Weights of a small transformer language model.
Architecture: LayerNorm before each block, learned positions, untied embeddings.
MLP neurons of a small language model. Each row is named by its layer, matrix (up: input weights) and neuron, and shows model dimensions 256-319. Each number is 50 + 15 x the weight over its row's rms, rounded and kept within 0 to 99.
A block is one neuron, or neurons of one layer that tend to fire together. After each block is what it responds to, as a language model described it from the Wikipedia text at the highest values.

L5.up241:37 52 28 72 41 58 20 47 43 72 46 75 34 45 61 55 62 61 16 33 34 41 54 55 35 49 88 61 53 30 61 67 36 53 52 38 33 40 46 44 22 82 60 49 21 51 39 46 30 57 29 57 24 59 41 80 53 26 29 42 42 53 56 64
L5.up577:71 33 22 28 57 37 54 57 27 75 75 37 37 69 31 76 37 46 45 38 41 59 26 38 24 59 72 39 67 60 40 36 32 47 51 53 29 58 84 60 41 41 49 50 41 58 57 48 74 50 44 61 34 45 45 38 74 71 30 33 59 40 59 73
L5.up687:26 52 61 50 52 67 40 45 44 50 30 51 28 33 93 44 51 26 53 55 33 50 49 54 47 65 71 35 63 61 38 55 42 45 14 26 34 54 60 43 56 69 56 27 33 46 35 61 54 81 38 48 40 63 67 37 52 48 84 26 53 56 50 68
L5.up800:47 40 41 45 52 54 41 42 76 48 31 41 40 55 71 34 56 88 56 32 68 20 53 56 57 43 85 56 32 31 31 54 38 52 59 62 35 37 61 42 62 69 40 48 50 42 42 65 56 32 41 47 42 51 34 44 53 43 52 50 55 57 45 48
L5.up1236:14 45 33 57 50 56 55 40 43 52 65 74 44 50 49 64 20 65 60 42 50 36 76 63 32 59 74 40 40 54 72 32 35 18 37 38 31 42 61 65 69 57 47 43 64 68 25 56 38 17 61 61 41 28 23 67 38 66 33 51 34 60 56 63
L5.up1532:41 42 59 54 36 37 69 45 31 78 43 58 51 26 68 48 52 83 44 65 41 44 52 44 61 36 52 31 77 92 29 42 56 67 58 36 20 60 79 34 71 59 33 46 51 54 22 60 55 57 53 62 59 60 28 70 37 48 60 55 49 31 64 73
L5.up1998:72 59 64 27 56 46 31 38 46 46 55 72 21 74 53 99 30 48 80 45 68 55 53 51 58 42 53 43 55 60 69 54 05 33 32 61 42 57 58 54 45 71 54 43 40 71 50 65 48 48 62 45 29 57 21 54 38 42 49 44 50 35 44 79
L5.up2002:52 48 27 19 36 29 50 54 73 53 68 83 33 50 53 37 41 97 55 61 40 50 60 66 48 55 50 50 68 39 55 42 55 56 65 19 63 77 42 55 58 56 26 48 33 59 42 51 43 51 38 39 33 39 67 75 52 46 33 60 34 37 55 42
Words in place descriptions, such as prepositions after located, situated or bounded (on the, at the, by the), and parts of place names (Beij, South Wales, Fujian), plus scattered unrelated word pieces.

L8.up1657:62 34 34 50 68 72 46 58 51 52 55 36 50 42 51 26 68 53 71 44 44 11 52 18 52 76 41 78 42 70 71 44 70 41 44 56 46 43 54 59 75 38 55 56 58 54 57 79 35 14 36 23 56 68 46 59 52 60 65 78 57 60 66 57
Word-piece fragments inside unusual proper names and technical terms, mostly in lists and tables, such as Borde-aux, Myrop-hen-ges, Achill-es.

L8.up2038:41 25 63 45 28 49 52 60 45 48 34 53 63 65 66 50 72 34 70 47 59 58 42 46 51 59 49 92 46 35 57 56 09 68 25 40 27 38 16 60 40 43 30 73 34 67 47 67 49 80 68 58 68 43 68 29 40 36 56 37 75 27 46 63
Word pieces of nouns that will take a plural ending, after quantifiers like other, several or these, as in lo(ops), challeng(ers), clin(ics).

L5.up355:31 44 25 54 39 36 58 64 46 44 61 45 28 42 43 46 57 44 28 40 43 64 66 66 58 67 34 14 42 37 48 60 55 05 85 24 76 23 84 28 32 58 61 45 77 72 58 93 62 41 72 62 49 39 55 42 57 62 32 23 12 31 46 63
L5.up1181:66 36 42 73 53 34 38 63 35 42 47 59 49 30 33 56 49 51 27 50 81 73 50 61 32 51 58 63 57 45 56 49 16 65 59 41 29 36 62 39 42 26 30 47 39 31 43 62 49 50 60 70 50 57 57 42 35 65 39 58 40 50 39 50
L5.up1261:50 42 37 38 32 37 71 60 44 56 38 44 44 37 52 42 58 45 59 39 29 64 51 57 57 30 17 41 68 64 33 58 31 58 26 35 26 40 73 29 56 39 63 50 54 36 55 12 74 46 57 77 43 59 60 23 45 43 38 43 45 43 63 52
L5.up1347:42 51 24 47 53 39 38 89 43 57 44 41 45 44 76 48 46 54 31 37 40 43 33 35 64 59 54 50 41 46 64 35 32 61 62 39 38 58 31 76 36 34 48 45 50 28 56 32 30 38 61 64 72 76 36 46 31 56 27 42 62 57 14 61
L5.up1379:76 46 48 49 39 35 33 45 36 71 39 50 48 42 56 40 57 54 53 40 44 59 51 45 68 53 42 45 59 62 73 26 53 55 49 64 43 51 42 27 37 45 64 82 52 45 37 38 57 28 18 59 53 15 66 41 40 38 52 42 21 60 54 63
L5.up1652:36 48 28 56 91 40 74 74 60 65 32 53 65 50 62 59 28 60 27 46 37 66 75 46 57 42 48 44 60 26 54 20 29 54 40 52 50 49 32 24 61 68 63 80 62 35 59 29 63 37 79 48 63 14 52 45 54 59 38 68 63 38 81 45
L5.up1996:51 26 41 48 33 17 69 42 51 70 32 35 48 49 39 64 40 38 38 57 57 53 77 35 44 47 33 88 36 60 55 25 34 40 53 40 34 49 23 50 67 48 51 58 62 50 61 44 32 61 63 54 86 39 46 60 50 58 70 30 39 35 45 51
L5.up2300:48 35 37 25 59 53 57 50 37 58 49 30 55 45 35 35 53 44 51 35 51 53 34 44 58 52 28 67 80 58 75 31 64 64 40 54 43 74 24 62 47 37 38 76 47 38 62 50 53 37 40 58 56 64 50 62 25 53 44 55 23 55 59 44
The noun ending a descriptive noun phrase, often a music format or genre word (tribute album, box set, electronic song), or a final word piece (pack-age, lay-out).

L2.up35:20 50 30 65 38 66 75 47 62 76 34 50 43 75 52 67 76 47 45 15 64 21 54 82 51 38 11 58 20 31 40 52 53 44 64 56 41 66 35 45 24 48 67 66 44 48 45 69 44 60 55 54 33 41 55 48 63 40 56 50 42 65 63 65
L2.up297:48 49 37 62 33 54 68 38 59 57 46 66 34 40 52 31 40 55 52 34 39 40 49 46 45 55 51 63 53 54 48 60 65 46 45 41 58 34 36 66 85 68 49 70 36 68 34 42 27 62 26 66 36 52 28 63 51 82 49 64 66 52 67 68
L2.up678:25 33 65 53 69 70 67 59 50 84 45 79 60 61 57 59 40 63 68 31 24 52 47 46 48 23 59 68 07 55 79 54 43 40 55 42 64 50 46 48 45 65 39 45 43 25 64 47 50 75 32 59 53 59 78 33 40 55 67 49 58 73 51 60
L2.up1713:33 57 45 62 46 50 53 42 42 86 46 30 35 45 57 76 67 39 72 43 53 53 49 51 52 23 08 68 64 40 62 44 29 39 69 41 37 53 33 68 48 55 65 36 35 51 73 49 51 79 09 64 45 31 46 49 51 59 48 48 30 42 85 32
L2.up1857:58 43 33 47 46 27 44 41 42 88 53 45 42 58 47 53 33 40 42 45 62 41 47 40 44 59 46 62 72 48 59 50 35 42 46 46 75 37 27 43 56 64 22 35 64 61 60 47 33 79 48 38 51 22 67 43 52 62 74 40 40 46 82 66
L2.up1959:39 49 54 75 47 39 31 45 24 88 45 47 63 38 42 47 45 55 54 40 63 53 52 29 59 49 57 33 31 75 69 53 80 38 34 30 52 36 33 51 48 35 78 72 33 64 60 61 47 49 46 31 64 43 67 44 45 39 54 50 54 79 35 54
L2.up2171:55 59 29 38 49 45 53 46 70 61 76 35 54 65 44 41 65 67 49 43 16 64 77 55 34 63 39 57 55 70 54 60 54 68 41 23 46 27 42 60 45 44 48 54 71 61 50 51 24 57 42 26 35 36 84 62 36 67 86 54 15 33 71 52
L2.up2286:45 38 33 41 51 28 37 55 71 46 53 47 30 66 51 15 76 25 46 53 36 45 34 83 43 79 55 51 51 86 44 62 30 44 68 47 53 35 67 62 47 74 50 32 23 55 52 64 33 59 49 49 42 36 43 70 79 58 75 34 50 50 52 82
Content words in Wikipedia opening sentences and sports tables that set up the next detail, mostly sports terms such as defeated, against, club, played, plus place words like southern.

L2.up262:64 41 67 46 43 61 56 55 48 52 61 59 33 35 50 30 56 48 43 60 48 43 41 23 50 66 63 74 41 50 38 52 41 32 35 36 57 26 65 57 93 50 32 50 40 65 26 51 55 48 44 53 31 72 68 64 23 62 74 21 57 42 60 78
L2.up497:60 69 39 41 41 35 44 68 52 62 44 60 46 43 63 43 67 35 55 50 47 64 40 45 57 47 57 58 63 66 58 40 30 38 56 50 28 64 62 46 59 04 47 49 44 44 54 48 71 33 46 57 54 31 52 39 48 63 50 61 39 37 28 61
L2.up648:70 39 53 52 40 51 46 84 46 46 34 54 21 49 55 33 48 55 31 22 39 44 39 69 57 52 72 63 42 63 52 41 65 51 70 47 39 53 57 42 63 60 22 58 39 58 53 60 30 57 19 51 20 65 63 67 24 85 48 64 22 46 63 89
L2.up1083:13 43 43 32 24 38 48 61 53 53 63 69 28 71 66 45 29 20 58 59 40 73 54 44 44 87 57 48 29 40 38 49 47 44 45 24 34 61 68 41 52 76 34 59 58 47 47 57 72 65 68 65 42 72 54 73 58 48 66 45 54 48 69 75
L2.up1300:57 19 46 37 85 42 34 57 71 63 67 57 34 53 31 53 69 52 25 38 57 32 65 41 38 44 61 76 52 60 51 54 20 37 62 35 72 53 82 60 29 47 29 58 33 53 41 65 47 52 30 42 40 35 31 61 57 66 46 29 53 54 43 60
L2.up1562:57 52 52 47 37 50 25 74 46 55 59 74 38 75 66 40 58 51 41 41 41 57 44 64 57 66 43 37 62 80 42 49 48 29 50 44 48 61 75 39 50 69 42 51 54 66 40 58 50 47 60 68 72 68 48 72 58 65 80 38 33 42 67 61
L2.up1628:42 35 36 45 39 55 36 76 37 44 42 52 56 62 46 37 54 38 51 32 62 35 70 62 60 24 56 48 45 44 55 44 29 35 44 33 41 62 66 60 75 33 32 84 75 42 71 56 54 47 27 39 39 42 61 62 64 30 73 33 57 38 59 86
L2.up2110:47 59 24 25 38 36 64 40 51 62 65 56 12 61 39 20 73 40 53 35 32 58 57 51 11 37 56 49 43 59 57 22 42 52 33 67 28 44 59 44 65 71 65 56 42 61 26 56 46 67 42 34 44 37 62 60 64 60 62 23 39 42 77 61
Nouns, directions and materials completing common phrases in encyclopedic text, such as magnetic field, eastern slopes, stone lantern, or the northwest in county lists.

L5.up634:34 65 48 42 61 59 40 33 57 40 59 84 88 39 63 52 38 68 28 76 48 54 72 69 58 68 39 60 35 44 60 18 38 66 57 67 31 57 75 44 27 57 65 45 64 29 39 39 35 38 46 43 59 30 48 57 75 23 73 57 61 40 53 56
L5.up925:63 52 65 66 35 57 45 28 27 44 32 50 69 64 51 66 78 58 41 41 55 66 63 50 48 50 40 39 47 55 52 66 48 54 31 27 43 63 44 47 39 27 33 53 61 68 46 32 51 46 39 41 48 35 41 82 57 68 60 30 64 84 34 61
L5.up965:61 59 48 64 30 48 64 51 73 69 45 32 62 56 35 34 56 30 32 74 76 44 38 41 47 61 66 50 62 41 68 47 71 32 46 78 49 21 53 51 51 48 63 51 53 32 45 46 66 66 46 45 57 59 54 41 69 39 64 70 53 40 37 25
L5.up982:42 42 56 46 29 37 69 79 42 40 47 46 40 09 15 40 55 45 59 75 57 75 85 43 47 52 56 44 12 48 52 70 33 68 32 40 44 14 69 49 52 50 74 44 73 31 63 39 37 43 47 46 57 70 57 47 57 34 52 54 58 40 14 47
L5.up1375:53 75 45 53 63 39 33 67 63 35 36 55 77 72 55 62 52 64 36 33 44 71 49 90 32 29 61 72 59 42 48 72 39 44 60 70 27 52 55 37 57 23 29 35 48 57 22 68 28 53 61 54 43 41 41 62 31 58 55 50 36 43 38 43
L5.up1745:60 61 35 29 26 39 58 66 57 67 35 56 61 35 22 70 47 39 54 53 30 45 57 38 28 59 59 68 29 60 63 57 38 43 68 67 63 80 65 52 24 54 43 68 56 58 41 39 36 54 48 36 63 58 59 57 46 56 69 53 75 39 16 55
L5.up1892:70 31 00 48 39 26 43 59 51 38 27 56 55 70 60 36 66 20 34 58 28 76 67 51 36 79 73 42 18 49 42 48 65 39 50 72 67 28 50 35 49 51 84 59 40 29 20 49 28 41 28 45 21 55 36 76 63 36 39 64 65 53 33 33
L5.up2027:54 33 27 70 25 65 32 75 41 27 47 76 57 43 48 47 43 46 50 66 62 49 48 31 29 88 42 31 19 35 45 76 52 35 39 59 47 63 44 54 51 43 44 38 57 53 62 55 40 41 27 48 62 63 56 46 64 29 38 29 66 62 27 55
Comma, colon or "that" right after said, wrote or noted, opening a quote in reviews; also word-completing fragments (expl-o-it, pre-y) and split year digits.

L2.up251:66 29 31 35 31 34 55 58 65 55 45 53 56 67 63 32 56 66 61 36 05 44 71 83 43 39 43 68 53 61 58 38 51 46 46 24 43 47 35 23 52 66 44 71 29 51 73 37 25 61 51 61 33 55 59 34 56 59 79 33 45 40 74 77
L2.up381:60 18 22 56 36 49 70 63 30 46 61 64 51 55 57 44 99 64 59 42 39 40 42 42 30 64 30 43 64 83 55 43 47 59 46 32 23 46 41 14 71 51 76 77 44 63 55 28 08 85 46 52 37 64 55 43 28 59 59 39 11 50 68 59
L2.up805:25 47 32 42 59 66 64 98 53 49 49 44 30 44 26 38 69 52 49 55 30 15 62 61 36 51 64 54 53 93 63 33 45 34 44 37 53 50 38 09 46 59 68 99 55 61 51 39 59 79 40 35 46 61 63 35 45 58 40 38 33 58 63 57
L2.up922:58 31 57 60 29 50 62 68 52 68 44 80 48 26 47 50 57 55 32 35 47 44 48 81 32 41 38 52 61 52 48 62 23 42 40 32 40 47 52 19 58 75 56 52 45 47 75 37 33 55 44 58 37 30 67 22 32 23 36 55 06 17 57 48
L2.up1551:47 48 44 67 29 34 63 83 28 43 42 77 34 67 50 71 42 50 55 60 58 15 37 34 32 53 52 79 57 58 46 49 61 44 50 43 66 52 57 23 51 35 55 76 63 48 50 39 33 84 49 53 53 64 44 50 49 43 55 43 14 32 56 81
L2.up2029:49 37 51 85 26 71 40 79 60 57 39 36 74 69 66 61 74 54 48 72 40 23 51 22 11 45 62 64 56 49 65 51 70 65 42 41 33 37 68 35 50 68 77 31 47 59 49 42 07 45 46 48 46 59 54 41 72 48 58 56 66 37 32 65
L2.up2147:38 00 52 22 38 29 31 59 55 33 42 50 54 62 38 24 50 47 77 55 48 54 70 48 44 56 53 63 66 75 32 81 40 41 48 49 59 46 33 30 66 18 46 72 68 53 34 43 39 54 61 38 19 52 58 50 28 63 81 49 30 55 79 48
L2.up2291:43 44 18 40 63 39 55 72 43 55 54 76 42 47 47 38 71 44 54 19 42 70 49 50 36 42 43 63 58 71 74 35 35 68 41 40 43 28 30 08 75 68 55 99 50 81 65 32 10 55 39 32 45 46 81 32 48 46 40 43 19 36 68 62
Generic nouns that refer back to the article's main subject, usually after the or each, such as club, film, company, album, museum.

L2.up629:36 54 36 31 21 48 42 53 63 51 40 57 24 45 22 37 45 40 47 57 44 54 58 52 30 43 79 42 22 32 41 49 64 49 45 50 38 57 59 76 44 53 51 94 36 48 73 53 47 32 52 48 53 61 41 00 28 28 31 37 71 24 23 61
L2.up795:28 59 47 52 34 39 44 81 53 45 85 55 44 20 39 67 37 41 60 47 47 55 52 32 54 50 56 41 37 46 50 59 44 38 56 42 50 56 85 39 41 59 39 76 42 63 45 82 57 45 59 72 52 47 53 30 72 52 44 38 54 47 27 47
L2.up865:50 69 46 45 45 50 48 43 40 65 69 64 03 49 54 47 39 13 31 27 54 50 47 62 67 66 41 43 54 39 32 53 60 51 44 42 28 60 90 58 46 38 54 44 60 44 47 71 79 52 33 88 46 47 42 38 78 82 33 30 56 59 53 45
L2.up867:49 69 62 48 43 23 33 30 52 43 53 67 41 79 52 36 35 57 38 87 47 54 45 75 65 69 82 71 49 58 67 39 75 62 39 47 63 68 66 39 67 44 42 68 55 31 43 51 66 33 74 65 47 61 24 45 52 59 56 24 53 77 39 47
L2.up972:46 84 53 25 38 52 59 48 32 35 57 54 37 42 52 39 28 42 45 60 46 45 57 68 32 64 50 68 39 43 41 38 39 64 54 24 61 48 78 53 40 62 19 48 72 35 16 73 55 44 40 79 30 43 28 60 70 65 57 29 58 48 47 27
L2.up1289:32 68 48 59 32 39 48 34 51 43 32 45 69 69 55 52 13 08 49 68 60 69 57 37 38 81 69 51 53 58 61 52 46 63 60 43 34 55 77 58 48 36 56 53 38 42 66 34 70 56 25 48 56 65 40 65 79 76 45 21 59 44 30 52
L2.up1422:52 70 37 50 40 61 60 31 40 40 44 72 47 53 39 50 17 45 56 54 31 59 39 44 41 46 62 77 27 48 45 55 49 63 31 34 38 49 86 52 58 59 43 90 72 22 39 37 49 28 35 46 25 69 37 26 48 43 31 39 54 24 34 67
L2.up1603:50 31 51 46 56 10 54 27 48 52 33 85 42 40 60 41 37 29 69 52 23 37 59 69 12 32 93 52 47 67 48 49 53 38 28 73 35 67 83 62 57 56 72 55 26 35 76 54 34 56 59 57 17 51 33 34 59 36 28 29 63 46 18 63
Spaces, colons, dashes and equals signs ending a phrase just before its completing content, often a number, year or formula (within 10m, 2012–2013, "= 0").

L5.up720:49 55 77 45 65 62 64 46 67 47 52 55 56 47 53 30 65 33 79 23 45 37 21 26 53 57 69 43 41 53 53 71 52 24 47 51 49 32 77 54 63 68 38 24 45 51 05 55 44 38 51 36 34 49 64 51 45 39 79 52 47 66 54 39
L5.up787:61 16 67 32 73 77 33 61 66 65 39 62 75 30 63 84 42 81 30 42 45 54 32 45 62 43 59 55 44 48 39 19 68 43 37 46 49 42 48 59 50 81 47 31 33 44 32 32 33 53 39 70 54 47 36 60 24 54 50 65 56 39 48 54
L5.up1098:46 37 51 80 60 33 43 54 40 99 67 33 36 38 44 80 44 61 48 36 63 51 50 73 75 75 49 58 36 43 64 53 37 54 31 46 43 43 79 68 36 58 55 65 42 32 45 60 39 45 58 31 55 71 64 44 47 54 26 51 54 47 66 24
L5.up1477:59 52 57 56 34 10 46 67 44 58 42 63 25 24 41 22 65 67 68 45 24 54 46 46 50 42 42 58 26 39 72 68 59 33 45 40 48 61 48 57 51 46 48 48 43 44 71 64 26 62 57 44 34 33 35 68 49 46 67 43 63 49 49 58
L5.up1608:48 53 76 56 33 57 52 56 51 72 55 66 23 19 26 30 65 46 33 51 37 56 64 43 78 61 49 28 62 73 60 31 85 35 43 48 51 59 85 35 33 35 28 53 51 34 40 42 56 28 19 54 70 35 59 40 35 94 51 50 55 35 48 40
L5.up1614:63 76 58 71 68 38 33 48 57 82 56 35 39 58 55 51 78 42 48 49 25 78 28 47 48 26 36 53 41 40 55 74 56 46 38 38 36 54 50 58 25 42 48 51 16 53 56 53 41 66 49 59 46 58 55 28 67 56 55 59 71 46 43 34
L5.up1854:37 51 57 54 64 43 66 54 46 75 58 51 51 65 35 73 50 48 72 69 37 18 53 53 46 49 36 80 16 83 68 76 46 42 28 82 04 39 94 76 45 67 39 50 45 38 62 43 55 44 51 38 49 21 60 44 61 59 56 77 71 83 71 65
L5.up1992:51 25 69 61 44 32 55 19 61 61 50 65 29 38 30 70 56 68 52 36 53 55 45 25 32 62 44 74 22 37 62 47 42 22 40 59 54 57 61 48 48 65 52 53 26 56 37 57 35 35 44 51 31 40 41 63 51 53 41 60 54 32 55 43
Tokens that extend a Wikipedia opening "X is a …" description, such as location prepositions (stream in, town in), appositive commas, and word-completing suffixes (township, locality, dicotyledonous).

L5.up540:50 43 16 18 67 36 65 38 48 45 42 60 56 74 47 71 83 66 39 11 73 45 52 38 23 72 76 44 50 44 40 58 47 54 25 66 47 29 69 61 39 60 38 66 65 60 40 59 30 42 53 34 42 33 64 43 43 50 55 47 72 79 56 64
L5.up583:72 36 41 63 48 53 60 70 35 62 32 52 15 32 42 48 35 40 55 22 41 37 43 33 19 78 29 46 55 39 43 45 19 59 64 30 37 73 45 41 58 81 55 99 78 55 42 46 68 33 47 81 17 41 54 43 67 51 72 53 48 50 46 57
L5.up1584:45 39 27 65 43 65 46 59 58 42 34 61 59 50 63 29 63 59 22 52 61 46 13 44 44 50 33 25 53 54 36 57 28 68 56 39 82 55 61 75 29 85 50 75 55 56 13 45 28 56 61 40 37 41 54 38 62 61 29 66 59 59 23 52
L5.up1687:62 41 39 63 18 44 57 55 43 47 45 56 31 70 74 24 37 38 50 31 52 75 39 38 44 58 57 51 57 59 52 71 59 45 48 55 50 53 46 56 55 59 62 82 33 47 59 73 55 68 51 21 04 55 53 52 29 70 55 50 52 58 62 29
L5.up1818:57 35 33 49 31 30 56 42 66 88 47 57 42 40 18 78 71 34 57 43 49 77 28 25 32 58 46 41 35 71 50 68 43 31 48 81 54 15 61 73 45 46 56 57 44 40 17 52 36 64 52 68 40 20 31 30 59 43 73 38 39 78 40 61
L5.up1847:52 08 65 60 39 26 51 41 42 70 39 47 38 41 48 51 65 34 77 25 43 22 36 59 50 48 55 57 67 35 22 67 61 36 35 65 43 86 69 66 51 70 50 53 26 63 42 44 54 53 17 50 55 46 39 27 41 66 34 52 52 69 59 55
L5.up2079:41 33 29 41 84 54 51 55 47 55 63 46 49 72 42 54 51 47 69 36 44 57 57 58 31 36 64 73 66 28 32 48 48 64 52 54 50 54 75 60 46 69 26 62 81 35 49 47 22 63 40 62 53 25 54 45 59 36 49 34 45 44 58 51
L5.up2154:28 21 37 51 32 17 34 66 38 72 69 51 56 37 48 41 41 50 54 54 65 50 59 57 24 40 39 78 51 50 41 68 25 36 65 35 80 38 40 40 60 69 61 78 72 62 54 54 26 45 53 31 44 27 63 22 51 48 64 59 67 47 45 47
Last word-piece that completes a multi-token proper noun, often a nationality or place name: Filip-ino, Achaemen-id, Eston-ia, plus some technical terms (Pseudoel-astic).

L8.up615:72 53 35 68 38 67 28 64 51 24 58 58 34 60 65 59 64 49 23 37 25 64 47 47 68 64 50 51 72 64 36 53 53 52 42 64 42 34 80 52 55 78 35 64 72 55 32 48 58 32 42 44 34 46 42 64 65 35 71 67 63 43 38 40
Last token of a sentence-opening phrase or clause, right before the main clause, such as the year in "In 2016", "In fact", "however", or "For the Warthogs,".

L8.up731:46 68 38 40 46 71 47 27 36 56 70 40 33 25 46 41 35 89 73 43 46 72 45 39 35 41 85 37 45 43 37 67 53 81 47 42 63 45 45 48 46 46 45 42 66 63 48 28 32 47 31 49 57 56 64 46 54 54 62 39 72 53 54 57
Final word-piece that completes a multi-token proper name, mostly a place or team, e.g. West Beng-al, Vienn-a, US-A, Barn-et.

L2.up51:57 73 60 53 56 68 56 40 38 81 59 50 37 73 58 63 27 45 52 36 60 44 57 66 83 41 52 59 46 48 40 54 78 36 51 40 54 63 56 25 31 37 53 68 58 41 54 32 52 46 06 49 37 58 40 62 44 45 44 26 41 43 52 43
L2.up425:59 55 38 36 46 35 59 54 38 51 55 62 37 61 48 43 55 47 31 48 29 71 35 61 54 66 62 37 46 50 36 70 55 44 62 36 70 55 61 71 35 45 17 74 83 22 53 66 60 70 55 45 42 39 24 36 37 54 75 35 34 64 35 61
L2.up653:38 55 31 16 58 06 44 54 49 44 76 42 50 59 60 51 71 31 55 31 51 73 51 47 43 40 78 42 44 73 48 54 27 83 66 65 42 44 48 52 33 39 56 35 66 52 12 56 45 55 34 36 59 37 81 65 71 59 74 63 42 54 46 66
L2.up742:57 64 31 45 44 54 35 33 38 51 50 50 22 54 50 66 54 48 47 76 56 75 43 95 49 33 50 51 44 44 46 51 64 47 24 54 30 53 67 31 34 29 45 46 49 57 56 35 65 45 57 58 43 57 51 44 16 37 18 60 41 81 23 36
L2.up1062:22 60 67 66 55 63 82 76 59 43 52 44 60 60 49 18 62 22 54 63 57 69 58 52 75 49 47 41 67 22 56 72 35 49 70 47 40 40 66 63 52 68 47 39 36 88 62 63 44 72 51 75 41 30 27 38 62 45 41 36 52 24 65 27
L2.up1636:42 44 67 34 46 66 47 47 44 75 63 43 56 46 65 36 20 35 36 55 41 43 61 43 64 60 56 39 41 37 36 70 64 54 60 30 60 72 63 50 22 17 27 70 55 56 47 49 60 50 50 31 37 55 42 60 41 46 42 32 54 34 26 39
L2.up2056:33 60 56 31 32 59 50 53 73 33 55 20 49 62 79 50 46 44 29 34 46 49 22 62 45 72 37 39 44 51 53 72 73 74 54 69 76 47 71 48 57 48 47 73 34 50 34 45 55 58 49 67 54 50 40 33 41 69 52 50 58 35 68 56
L2.up2238:54 47 40 62 18 64 42 20 42 51 64 72 45 50 58 45 62 45 31 73 55 78 36 81 43 51 66 71 34 66 40 60 72 51 52 50 58 55 69 52 32 30 40 68 84 61 16 62 62 57 37 37 42 50 31 27 47 22 47 82 35 64 54 49
Word pieces ending in "a" that close or sit inside foreign names, surnames and places, often in sports tables or lists, e.g. -ova, -ina, -uka.